From a checkpoint of a small transformer trained on Wikipedia: width 448.
MLP neurons of a small language model. Each row is named by its layer, matrix (up: input weights; down: output weights) and neuron, and shows model dimensions 288-415. Each number is 500 + 40 x the weight over its row's rms, rounded and kept within 0 to 999. Numbers have three digits each.
After each neuron's rows, "fires before" lists the tokens most often just after its 100 highest values on Wikipedia text that the model never trained on; "fires after" lists the tokens most often just before its 100 highest values on Wikipedia text that the model never trained on.

L10.up258:531558530524419509510469447496534526549488553562452483514562480496516455511499495468501531531518497522509447437361502514519500471500518480509541476554496525450534521579506505468510504484499519486509480473498618558488463440555531508521503499498531482585472500600501493536481539543558559534502523539470513518536413486566550573504611528501493434478469512575486541470516439494507566521468
L10.down258:500419467501571507516489491541459451531527522480504490525453553525533524492460442452480514480495489420449501439493499532519433450469495521499478407482519560509496480502492530467487470542540492471457547550479497487416503508432498493476481472541521428553500517479563477526554470485414512490508484441470503430402432472493435491514485474480556492539427483517580530535507496565426579542500
fires before: "9", "7", "0", "5", "o"
fires after: " ", "-", " Z"

L11.up654:511497563458524465580489426509542461490579516498552535476440457508453496523555479549506551408512467487515461502398492474478459529543498465492497518495545477556501445533462499484517439418567478534539531564450453493560538476453520520541500412479434469445568546471516484512473454523573545518457616412506516481537475509526465560473508507506473489504504514372524554517488468516509513545507
L11.down654:487525504517557508505491429535472458480553557513481600491499457541500481531487469578537593515501462514532540516400497534537539515507437445443535534541525491459476491535479470561399514438441491474508544498477497488437477532447544506565523512467496508507543537504441511496511431514472498521488514401489473496519510533528475458510497480492571515430567468433548527485529470529472536493546
fires before: "1", "2", "0"
fires after: ",", " in", "2"

L8.up1295:515451469560479484570577493432543416517552497501533458473480428535518591476489534536466543522476551483495536480474514426558537474470487468555463461541528467501517522497561544487521533406524538377441489494580532417487600470547505463460531414543507546468435477436491480454506481502470488543411478410485512541527530559513521486594420476465490470428452550486484508472520509535490538557504
L8.down1295:471549485492531518497478531492547492487497495498435532460428485481516547548455459545458457504494479516537454525488463526495610540550479507445561497453489523542533487475507493505630510443515453532501550489484506517511493487433468491538532507439458447515526498459540420519431527473458462523397459466538482478466386478504510508513542477527497464466432485479473503489527483590542507523483
fires before: "1", "2", " |", " was", "0"
fires after: "2", ".", "\n", " In", " by", " until"

L10.up1245:478511498455531577492498559535471452410530510532434482438475534482549481465458475419477558561467416429480490574516520533465491508491492502451515521497491549510452539518507494512499450468447514480523433538488418462513501512522456435483486587498520530494459521458564570494453488477493456446520516487438530559487542526492509519475471483501530513458498500463465553471505543489546486449470
L10.down1245:502511454533501497563476568495483456454537538537489417489536510484481419573501566474569520448449474482424463567491519442539509506420438517552502515499436483417540559492516444489521506404473525516587521578494523497426526519535406382491486493429450575469516417451516479520486494543511515431475547463488448532518525469486511527535550483525494531482488447474452490490542566500503532546525
fires before: "1", "3", "2", "|", "4"
fires after: "0", " |", "9", "–", " "

L10.up1098:529497572507505489485485471479569558471489492406529500478498507452474494461552480515541513426496468554550495463491487501533497466492524411506546494493515535535533508510517445487538488419481492520523453530524542471529493387539474478510517502487561485431453497492433448479451444470490583492532453548440489447485525449495519487492509452566493428527496460534520496524495413489490551539492
L10.down1098:473559488385480518453482521486485495519498491538528507548480500535461482510443464491454490474474537477432554529518457477522470523511538510484498483485507504496480518529522557510509490568492543473491533493469521512472474514514511518432408529482470470495522507446582503418474474525470442550477494458474526598451470560508520480525535486635524503472573524518595522469380392610561548508507
fires before: " |", "1", "7", "8", "9", "2"
fires after: " |", " "

L8.up1517:542521548531472487518445527467508541498533508478496558515507553527533570557486552534507540585458581417490500496560552487490504414526561506565539503493452623434393498574469490603499459508508572542519571561455502425527521465561493488457474507462540553527448505427460437547496468549501514529509488497469454481536500548515533509516491497548523488477498410463542494441462564525533518549462
L8.down1517:441494511470475496479534481513573490451534504446523541496483430518586462514491537478492502492479452511485453543489489455490516462529443465512542501526522588454519418504511470430520501488486466440555537483416433493437446535469535512507518481483449451492273447533499508505545497484521502504574444491526478464495474470529483518427564454515496493480437522527631495489486520458535471478552
fires before: " |", "1"
fires after: " |", ":", " as"

L11.up645:519524540536416485530508488451493574457520528498492546483537493487501468471572522482529472516477543492528553512552490468543541511516469467475452512463465466522509465537511503508439566537541461529546557501507476527447558487518534439547534427564451372535530510568414543494515490505512528462520526480488509486497574505494523577578467444441474543428549574493496503530513464496485492514535
L11.down645:515554574461412447485526477544460563435481531499564507538510543516470515490486567490481509432471547491482513574574466483531527535485539449527483565454444489510463520602456530504516466525523543545489517533477445487451515419521446432502552475466483527518514504531502512488490464557492483443441564547493569497490489462504518541480512480515514500394468474451531503490539538466510531457415
fires before: "9", "8", "1", " "
fires after: "9", "0", "|", "–", " to"

L8.up1631:413549503501547470463478520505533521612482543556558508497459558458511506488531458559582529490504451508491532553529471460474503541560543481452472520542509438462489481488552525542493485537462485487464493562536489499498492543476439473532479470467548429464482484518529487485506515542517597460456474545612534442474500495552565499475510518510486434467483504525486532494469405489520465529512
L8.down1631:484494548493596415529454426576485510488548563565493554476487499537495562429513485497463424511394485496428556430502471498526488531510571440501487515530525579463503574453516453483522550390465527520511515465528360462456456529485489501581519487459474508512502482477495522443502481488585521531512522542519455399456539489544464541478522491588454449462557477485524536470540484546522478429460
fires before: "2", "1"
fires after: ",", " September", " October", " as", " August"

L11.up241:449486448554488533495457475495477533525500452481505460513498459470516501460495557567514523534477455456504507488471497501510502492546454588554559493480519567510554456572606514456478535473434505518529565515517617510496524462450503519585512549586489481513514482521609550448481447414487537491467440514626470548514537537522554521530472421494554513445505516507455477505546447546506465479516
L11.down241:559517402548510480522527441514488474524538449486512468523545480519463526509519565456488509483538516528460483459546525512537426551492486471513528480441501554536498538479493551502442498448514476484507497479544570443485457529494491434558455524481547426468596553529518458509546559573560518478499499457492553461523460497470455478444514520496461497502583449500471422487490522559468524530370
fires before: "|", "\n", "|---|---|", "{"
fires after: " |", "mathb", "---|---|---|---|"

L10.up830:517482565532522480453494447423495508539580511455449529477543453484481524540576452483488531490529450483470507473497461610494500498560557478499509458490506491502473441586450437448580499443524423513511485505550498528557480519529597502552546446557417439479584428482580601479481467504566570489486524448501476438559437561473446523538492468526483575439501515460475470518483436472547519554417
L10.down830:509522508455536486539472507445470479453554489568476523467450487601472466453526516529525497486522506525538530504392481514541510545485492483450500486540449503381459461577504475509510473425481469507537472523437511516463455572511569505520557470484478462561538482451541496506435417468536538468480518500515473484484428498487514490465553477519509499529508503503526496447564441455527534523464
fires before: "2", "1", "0"
fires after: "2"

L11.up1232:452435508428522446464524523496486488477398544523512420424515539434509505487535485555524436502518478521560508522496525496505481502533483413489591509524555463490537509530493551481478449510495517580513481491542469530524487533530504550463467483495475462491551567522538561468471474503492460441451525462514524465463564507472526456496469506434511454467525462481483487522512514437503536482505
L11.down1232:540568461500533497488548569447490511406535461495454455456490426451525486456484424452494467461506503420501536489525454509509485495519484528484388582509484538489506599512522470499575434568548486435441503491457496451576535531513542501507478458459580481472493467442550463526500418493531453476521478451548474545444456478515485452544556499545484416434472518491510507508475472577499562480454
fires before: "|", "\n", "ist", " |"
fires after: " |", " ", "c", "|---|---|---|"

L10.up1295:460469536509552433484459502460518470486518526555499524532522510466496466484546535481524437490452502511500523534489561457475453524432518496505511515467499497473531425469463485430500481465525518544502468494420557498451528509438523557463477459464552511489525546516474517500492406477540507450426587502465469533480554498470504522423440531543502525432566510487460501421417514561513479543486
L10.down1295:510478423441529455423425565561487464508535482518417503478404504440520551492545522551515503526443425500470491410430532432544457460515504480450503545465466476518478482492518558470492512531515578439502437446521503500484526490503459394536516452571545497508488506466521527497485546519471481452508516491523564477437516525473469435542541472556506405498495533504513507455571429503510572480580
fires before: "2", "1"
fires after: "2", "4", " W"

L8.up897:622541530435456515546540498458493458532404540528459483477532492541526459443555475496479527484548431411459511481533533504489520484509558552535591438570454572588469513529507528443499495478513499480515560465506563547492513542470504497488463460512488436511498471481520508474550536481472486505472543467534492489570506504514510489491520555557459542491489474476524406471546527548520569539509
L8.down897:497568420471505472464520476496576516515527481605513482456485498468412553446492476463415473420429526486464463519425441493566498520485553463441527466507404467533463510448521502506445479422581517451501599492526462495516557498527507506462561548489545525531516547477409510494526417476498479392468492478410495484478467579423500520428533470433526467495508515579534459486475473462489520520459
fires before: "2", "1", "9", "7", "0", "present"
fires after: "5", "6", "7", "8", "1"

L11.up1704:479488581519476484488476437491517527579552509499510530527481529501467501484539524517476473558483504553502504451511514531558526463543537526478585432496499511507589534556529480467447506443526526546514529511517454473468496496499497513552576484541505477483518472470452507582468542502473521501444485563470501559533534522514532468497575491514514549535480557535502503547462555521619523498500
L11.down1704:520543530446454499542483513490470472558453479473434522473488504419483498606477521504497494468505472521486486423483526478471531506466494493445552498483563530514468440493446523466514426556482486461491471462466503571458530478501452459465454541578574404476449480559562480509540523539524544529525498551520471545480502476466479565543551417513519408490485474457585535484533430544472421427464
fires before: "9", ".", "8", "7", "5", "1"
fires after: "1", " a"

L10.up150:569499518426537534540572452474483487438467432523539431502549418513484580467529526517502533487471513573487461492487515477489544449483547463594501512468572448559544482549458521479514495473454561445508554536477489504524522534522537506514463419506505461499496561551484507484494395562529503511492451563511523481522463512430441488511494481484441489522520436587539442576481523482524524529430
L10.down150:551499520528493472439476460488455516415524536508475526472469540474513528452507504496551492492470537544477553417543480488474488484432476510494502461503464512529472441490519493415481506455483588499508544516497439554496491502537539482566484447493483524490496484483580497501518501539509473499558498585441526504544484581557515513487569520509494491449483424479604516480511519412514509505487
fires before: "2", ":"
fires after: "-", ",", "2", " |", "1", "3"

L11.up1271:502497505584498474528475520474491378500535442519525499542430453482481532463474454516497516512531493448521568519502531463538504475481470578557442451529605457523481531495480505468439451547544512432529448573500480549507609502518503410533538504499446462476475454461455484539503524443460498575472574519511541579545530535526493525476445491424531530526459564485427442558510463483550534461535
L11.down1271:527553543518521576439492432425538509465434503539547452486496454454400508531536563495535538488493512505479486495541554528440520398524521453572488500504540574499412522503524504536497486499521464541507468524439521481472540420469515517499562470576509485544552509479497470499489495509479444416438453420499559457501471419530489470475468554487537566473449526577502540490519578577494524577505
fires before: "0", "2", "1", "9", " in"
fires after: "0", "9", "–", "2"

L11.up463:495459505520466481586444506443454523532589475486489483441437433481502556491451525446517548491557551521553438457462594485549497509509487512449519553475494515526509417467474534612470604532561529454501527500476518522466531502533427468520500657447473460458528515488510543456451493502544512447406499509525505498487491461529533502428481527490536535534558553489519508499500457515529457473455
L11.down463:476499491572496463483508490436506520504474521522560473464506537532553544536582467593484512523535504537560540429471580481501529473500486437508539479541490463598459492463467524546522466465483520434469461479486486480511481509526510415457463530496558449557596620479517512463487476468513490518485512370492556394504514537530467498509485523475444518466522491487497480463506463465498539464462
fires before: "2", "1", "0", " |"
fires after: "2", "–", "0", "9", "8"

L10.up1472:531463435562456449534543504483529460499512436456586513493429480549477497510567513506443525580585447432477526605478427514545450529565487472501486492514498532480566559547498473460511509484462474495431496517508551597531504484481473458482537458530478525474506477460481468432505503427554498531455479537488510513513475528466417534496396487468480490540499570553502503500479456436494503510485
L10.down1472:522489532503494472402477474431485465430465409434547551506538514572521423530500536500473479473474498472514528539459464509477455505527524535528474424572498478445493482479532491430531544498502567407550549508475588517524456486519513452501487515506520468567433477560519508494495453519532500510358497483528545448529419509504507521463494472514500531534503517515564503500577587419449577525516
fires before: " |", "0", "1"
fires after: " |"

L8.up956:498472496503462461522542437441525526542536454525472536514495503492491568477493449527454504488496511506422513557494494459527500516474570544532460468513551427503438534606518458466481411517448458413520423445497480475533568506570482419500477472500502505555581492532448466492531470531499540501471494457524513537574487558512513510433486493490478447473564553490539525531505592448482509517414
L8.down956:461423460507548501613513496516506497490556504531482509525470466486507517453515563572444492552475482504546471530525562533460450527500539462462546459456481496526509513481541525519521464486533497512614505522521508515489537468502523490483540449508501481521473573476478507577583515497425509491445547516496479639478442586444460439470541469497488482464548453573474508469461505491509495425442
fires before: "9", "2", "7", "6", "4", "8"
fires after: "1", "2"

L8.up444:448486537510435538425468480456485521474480538494537524466504494458497582529507488430511551514439463503495513467493577462462458451521479487543566515476512545478470506521531519536535481516434534485504528444468518497459510477532400431517489529528479489460565464434447493499522497569474464534539574528490505548553538448544495487507538455527507506433536444503526546483485521444519510510494
L8.down444:495478553496495429534533414495512570563466496494500511570512565477403533542521507501431512543477475462510501506513485472492556479491539485485527469489496552494476501504518523484545477526504531446480571474471504482484491443482501519495510531510477522501417551522432550494476527519565406594499517498554389470485485561489506405502473408528484402472522488463568564503497487440498420508469
fires before: "0", "1", "7", "2", "5"
fires after: ",", "0", "9", "8", "5"

L10.up47:485470490484563564439518451529545533522499544513485557526482501527518536561470475536482493507493492499544521543479454547544449566516512517457483492532430448541569477456479491461464580514463460520519484551540509505454616484560522555455536513535572489537542549575491551451508543542474486553573462489553500481535484513509542501513498497409475519564392514470452515542481469455494489499471
L10.down47:503456527528546549504494517540464530503575521452492472469520519548477530481486556474520481538400533465350477496550437495508457495413495492510522492550449518450532508470518510440523519540472543470546511512549481460533549530521509543475547441427530543509520513559499509497552477488558554555505563507536461493470473438475452483470491414545447442508459475596564521560475444514497461491496
fires before: "7", "6", "8", "9"
fires after: "1"

L10.up1504:497444531428531576568446498490552492531491431530499531479518423537502550487495396453587511515537492449494472505470488479425474602471423439463529536539517458465548474557504446482492504465516478545377530484483557561463487543491429418449546467532492514501571415455462465531519423507507519545550505525478556503516565451511515490493430505507545407496534484524549527526503495386514465602525
L10.down1504:525510554577499468495529513542508479495449488471468516442495544500488512423454493470483438480422504552511540476525499457479518428530439557501503547511461553501527608401536491512438465551459526475476547533439488487505550533444447514498481506564523476492503492514468479582538471591478501548440499532524430547444450450501427513488495458436475444453512539550505424476459446538475449463489
fires before: "0", "5", "7", "1", "2", "9"
fires after: "0", "9", ",", "5", " "

L10.up1541:539504529506462551497574462495550526414506512466472486595500473484515502431442468366525480474467563467500443473435473439508511564481438478471415449474442503504503538516475561528475511492454446536549485427518532493448486500424484486489557481466549483490540587568520475464511516467481485483509463490451521480518504486560467443506566490476572456517488532530469519473483533537482560499551
L10.down1541:530558483471516521445506544527508590503508525528441438473500512465524464470526530520554501453490532504508522478563492469518496459519514543548515462474496485491537473493520451505591618493519449519404516534470498549481519472510482465501452486532585433516534473492458473432428547541474462445453476445475486477528432436471506482485502470527531455524500547549536549552459472501428528444468
fires before: "9", "0", "2", "6"
fires after: " ", "1", "===", "\n", "_{", " $"

L10.up529:480538472435501468529469480535500451507493484536514559564513429465507525561517432518529551542495418480502542492531476466545486482510519408596474425402472510617507548442536539450503532462509507530503524452472550506470496495418417409522440444520542505512478500508532525452421574508542466518527491511455465482517531495478542512503594452461470529500493499424461464474497497577598552492485
L10.down529:521427489512518475492386513443466482507540518486437444475447510432489497563485518494471468545519397498457483395504585474528543545533518503497468543403490501493534523505517485487479451507409468506438441378500572546482537499555547538479465506549507421505586487513519559444489508520486508529500478495494471518407460511464480526426543533464494437553547527493462488449505492546428460475504
fires before: "|"
fires after: " |"

L11.up1436:515454486465613560513601484514454520578405467542459482459492502503472498491479539531478394513463527541464541581522434526565482475565455552507492508538449458486551536499523501427515521561530445479531533453607507518541504561489423483440445460548522522517514475545565540398506562486449610491512555507491503463547530523509471545496497498491461470511529481526477491441385484498433576570532
L11.down1436:501522524534511520494517500486527524432507605487482457469515478475567534517515594512432462471417502479440492477565446552396496517496500499479562542529503534438427524541450548502509499517519494485573531481459499457501518540526517503531499538462548488476473544469525485476627511471500517569510466544543450539398434481508509495534546429509514492521430443523568444402447555525555502601510
fires before: "7", "6", "8", "5"
fires after: "1", " ", " |", "0", "5"

L11.up1645:447526512530525523454509547462480500509490499462496471459465502502543465474531482477509480464552525439466467434584534417538428527534473535452575449438518495521481557448446539520478538463500537502458519435499488451440530510514541498533514452534517547397470517533541533459571445547579522450495534494499555461495492409475592447520513477521470445509575493571502528574501536469493476494547
L11.down1645:479424519427487531490503503527509453536556496450468530483466513429555425588426503494534544533530427441484517559443511407611463506435483566442526469522435566468423492473519505495522484520466457453479570434465527469527498523495523540547516464464559453497533469517434472525486498466476478500489542440500459516483476455460519470421544547484536498505545563499427544577615483489410502522506
fires before: "0", " m", ","
fires after: "0", ",", "1", ":"

L11.up1014:557507502456478490547485552547576477546448473462514526441463476563506482494453516487501521547521518472453457495494448538464523515517500528472503506469506429554394500534481529495530516479530483426492480487490475374493503531513489498540474478486456503460475489502479492487575495538496485512508530557536475484559495556547570417456517538400444441499555465475473469480426483463553543462530
L11.down1014:486498476443584542471517561574491429470469516487451561525454479539476535541585502499479595529537482475456427552524569505540480493562540429522511567505474448503489537543492498515557424562499498501471491526452455447460484526624504510523502491491549448524497444588518458473529471441560492413458538505456535518571547449511518470531549476521471488510497521521419484495403511479510506530512
fires before: "0", " m"
fires after: "0", "1", ",", "5", "4", "."

L11.up1561:521499479439467578468535562506557481489460488468591536505530518469565484474533489487491491480504553502524561528507491531541552545480464594494502492521425530498500463502504513473530587536509452438500444512517490565469430474487428428440525537493503496479590580525499528519496601467507524473496478533451513561528470448483528443453481538513445526495525547470406450522511430536516528535524
L11.down1561:522601515467482538499480527489468524503474493490558477481442556535491478495449551440592540504493540531498496548466445503435500502544473449516427416500505484419453456477497440423525476540482426532485492507511409566431497469532518481422514463532494478481496461534505500539516505515521555427538467457490442445488482520513481556544568551488506543472454501525495448445451408532472444540500
fires before: "0", "6", "9", "7", "1", "5"
fires after: "1", "0", "2", "9", " ", "–"

L11.up753:573502491490536439522516532431558492464531485450509518478459485503582515441440518433519565487448574519456476515446484538446463405563492499485476506489489499525505469443436511553506514495468553513449468475550464549520536491467506493471521524521561524410501440522534475536566491531432461532575540463499496493557470501550451475487437507492477503446439429506471498508492517446499496529529
L11.down753:444531508476589504525543580482510492452511487498511453536469574503587542490487492557552468548547534469430480475495434469518540471452564536512535565563465440471523495502480525526482530492523554549568536465437525451489542487521484477452480496479513516438534513451592464497525412490528540502546543465544439470438465456535528524541516504527497479467507420389514548486527525526509492516463
fires before: " |", "–", "|", ".", "\n"
fires after: " ", " |"

L11.up1370:526457501537459556417481513539559533481443488459467557491492504513429569474453496469427521467545455478523539476582481483546555469456521430527597564574504496469465494560501490521397467465531489505530494560484483578514506544498475493539468435467502528495506490524532468418553463525544552527502542506510496545496512473435541541463516465531472498454563481452525517486462529460514544492526
L11.down1370:434471488558460493475570458525474500480468493482521536484535517548485455465505592488511483412465464562483495501496457513493513533501507547460471539462492492501432514491499540558574468535472415545587436505560417513484569495504558500473520414513466505412496547461466444582507474509507487488507494499494504491581498488562477522491594511517556539442476511554536560475496501479534428459433
fires before: "1", " ", "0", "/", " |"
fires after: " |", ";", "1", "|", " Hot", " /"

L11.up1608:503519438506429522458453543423483463501448509507584580468505545455509534470497436503546463475580467428529502569561437489558470515515502464565478433485428503537506466481522435513539473528473510557507521464515428527491527447574513472514494537491532466512450540581468473478549523525458502543564503500492484521487540550575471545495431502407538503506501529522481486492515450486518517510435
L11.down1608:478449450492570514540520486518528512527503547499506392537499555474508573541494492512438510495438515516431486556452458544512531552580474509507475545513474482503584447512537512421502501501512438509456524530562457468519514521534571577567478483554498589450499441528451590509443480504527536454497457536406427516541524481443564548537481487451430463441482453517479569496551559531505488557580
fires before: "8", "9", "7"
fires after: " ", " |", "9", "0", "3", "|"

L8.up1217:560499505466484567497485449484569476547598441481537521521495456464555517472524493482526498524503495534492552475478459577450446507502493520558486473433415510519468520518447543471492520419553499523542457478513483440501487486498526480421465441552503518491567485596563558444469467480539424542470526480430518520525557458513509493536505515573448522587486504518557552481573514495453502514441
L8.down1217:533558505443537439475482517472453460520548538469454490475396591474497510505493479483571468503484537560453481534458517556514539475476518467515525466426514517551482479555477531497528495480449454513444478492414496553462543528534611525512535487583542453535442592467522479518468515533503520472571518559467475521542426566495534435512463504524544500513484532566508501534535477494516531430543
fires before: "0", "2", "1"
fires after: "2", " the"

L10.up1265:510530503498512484548560460517524544440493498510563485532481528500474580520483526557430460521504487449532580536500494487454484467530457479467524419556507521555492438456514475468516379521448531456541559538524524504544495531502459476482481512446495477537492515535520497505551602508556503438486533478537473511572489518527520540488498476524534542520531540485465454484506563463507462498577
L10.down1265:484469501471536529469495498464546476548578497455483536481464566527553490466485475439505487474518517472484518410548535433515510589489411509556557406543472441514490482482521532510614492492499479471451484480388491593463488538534497480446525476579556447460379526450467521493524557514433495505518519501432470421482483521429522539471554475504506464462536498520525505490493525472455538450536
fires before: "1", "0", "8", " |", "7", "2"
fires after: " |", ";"

L10.up836:499493536467547462484489398527500544543475494656466445490525474583559510467470450506522542479530462487532497527471490504554447474488451466462472457537546527508533487495482456505493454498561494522397491448496536447471508558541466384449495510560462474525536565428461536596468502528509512485414509425535583567506485509474495548452509473470520486529543497436468494495538507526505544529516
L10.down836:501475499510484488507502514518486489511477584448513552492511498497497534504434526463480561511553529483495496484514438416497463544490427503467494473541521465497572557549486473477507448510503497517518513543436535371440531434509444512559546508511485492554560476482477495541471530521514470544565491515497522475540502510521506513507542513423504561509478454451520529511571432476472470555416
fires before: "0", "1", "8", "9", "4"
fires after: " ", "0", " (", "."

L8.up859:448483552472507538556507447462535491458499503524534485499408414533525514473591488457359510522448537543545482514525496543510498479516526494524518487529525492531556572498465453496535500509479480507489511519463469555469555492531537462541561469539514552440497489540475450445531603475511507496437496521481531419498550506492509417481480426560416536567470433454487522425472462427531521577528
L8.down859:507549513499510534393493542508519520468506470488530436478467474545492539503486529452535459470478489546516463545514467499509520511570501531412499473472513467482455447536514517451588527549492411500542468508514492465496500490494504567469501464531545424411450458511502455471555559521517550506481464413522486529490504594456501472590521505538474508488498498511535496494508472475425472497512
fires before: "1", "2", "3", "0", "4", "6"
fires after: " /", " |", ","

L8.up465:469472457496495495518475419435503464573498589557413532500458512435551476477499459526480541499504454502494497501493507465497488454446520564543452503443499538539515520467477476506522588537428491525483485483561493539474608521526485541412492460555516508511506445487402522517494397472486546506549508538505439433565516505549520530495446434437548518505500525470546478523457506445437616513504
L8.down465:481540520516500532479448502491443529441513594539445477506434456502529518506447507525531469461523508488495472522466485519514498450553459548421507453444509526443501487472529470479504491406498507489491500545448446478491533548524462485470501454546507509474539482542530455508499464502515546555457443501547444390423458554442487530546520415506523461538527553413539506438488501616432481518494
fires before: "9", "1", "8", "7", "2", " "
fires after: " ", ",", " (", "born"

L11.up1179:507556478500514433568558488467538458553501433540510409522591497514557524431515455485451486507516577439495499377554542450496483508433440514465495561508525504460484513510489513537499506482469491476492553483500530471535502474544481519458493556463532501438516460581456439520599479423453473510522535468504553540486508468489446483487445474455505489488481475476519487404442517494499583454549
L11.down1179:512480542492418477476448481482564503599469486497471583522499465487506496508501575461445502496552511519458559510433486470495481529526503510491485474409486538462519466430560560504555526440477526555523464485513507483538490478530458446505464495482547452512418532484513512452512537493407486475464467451552539462539512505467437483423536437486547495475542549477487564502514488388514432461516
fires before: "2", "4", "0", "3", "6", "7"
fires after: ".", ",", " ", "2", ":", "4"

L11.up1758:537488499480471549532417500524475572517489487528435456500524569492508447523471461540549456439467503525526555507489532483524523446462460453519484436485526462514535511518481447525474538489522450474562507513465503587578487591461550469531472520482501484520438550481594459480529603431454475467486561536557520505495545526485486503506478480491472551449447572532539503508524509510482537502493
L11.down1758:528493493469439537503503525500505455595551573508436544441484447581536519456510484440565557547488477518472431459517433525492486490491486475436514575534414523547527530489530512433456530494493502497484451476482489487445424537513566570446461464539420466551415529449532482513557479521481576484508429431433530451516467469439541493505463476588511442507530573467442485511420433496488473575433
fires before: "–", "9", "1", "8", " |", "5"
fires after: " ", " |", " ("

L10.up1172:445453471490527538517545495547483561432421487569512522471489477532535518466493487500481445471505504528544542519521486485542465500521495505416485500515480573533513516533600476448482527528585530537473583521485471458473555513560446608496480517456495486489497492575431523454502531533519477476546453467479521487490513519566485587497543486411479527455500528502593474507521481530531536530454
L10.down1172:498513521554445545468415518547539493482508533442531436439531558516568506428489464558461451507441512472533482540449381511552526501512499478558465482509468444553530543468555558509443488557506526500519434478495448466549561547571507477497512467540470572486456516472473530446460560514501506503523527517503474446512501532526511482529475468488504470447504451544560553452522463478479501504483
fires before: "8", "9", "7", "1"
fires after: " |", " ", " an", "9", "3", "4"

L8.up257:486569481529513502453503472526500457518560515464567583461512439508538536521543484547420583480471441516464559499506484421563532544461443453483470466502467518541525506536423481467519469434510486496500483473522515465486512482495536438498588488551462523485487461516506510423485489546562608471492480428468520512555554540409498530485466436484514605510460565385462450535509495434510559484512
L8.down257:522540502490564448514492518490529517532525558508449572532506463534480478507480500525491516506504505416466469552485503545394534503537501408524518505513417461493458444489450484491546486453517559454494421559495456499488524547467495446562555497499442470543528530428489478508407469469525525484457533482443526512482503510526499448508535502489504504445466580534472433477528430533487619605541
fires before: "1", "0", "2"
fires after: "2"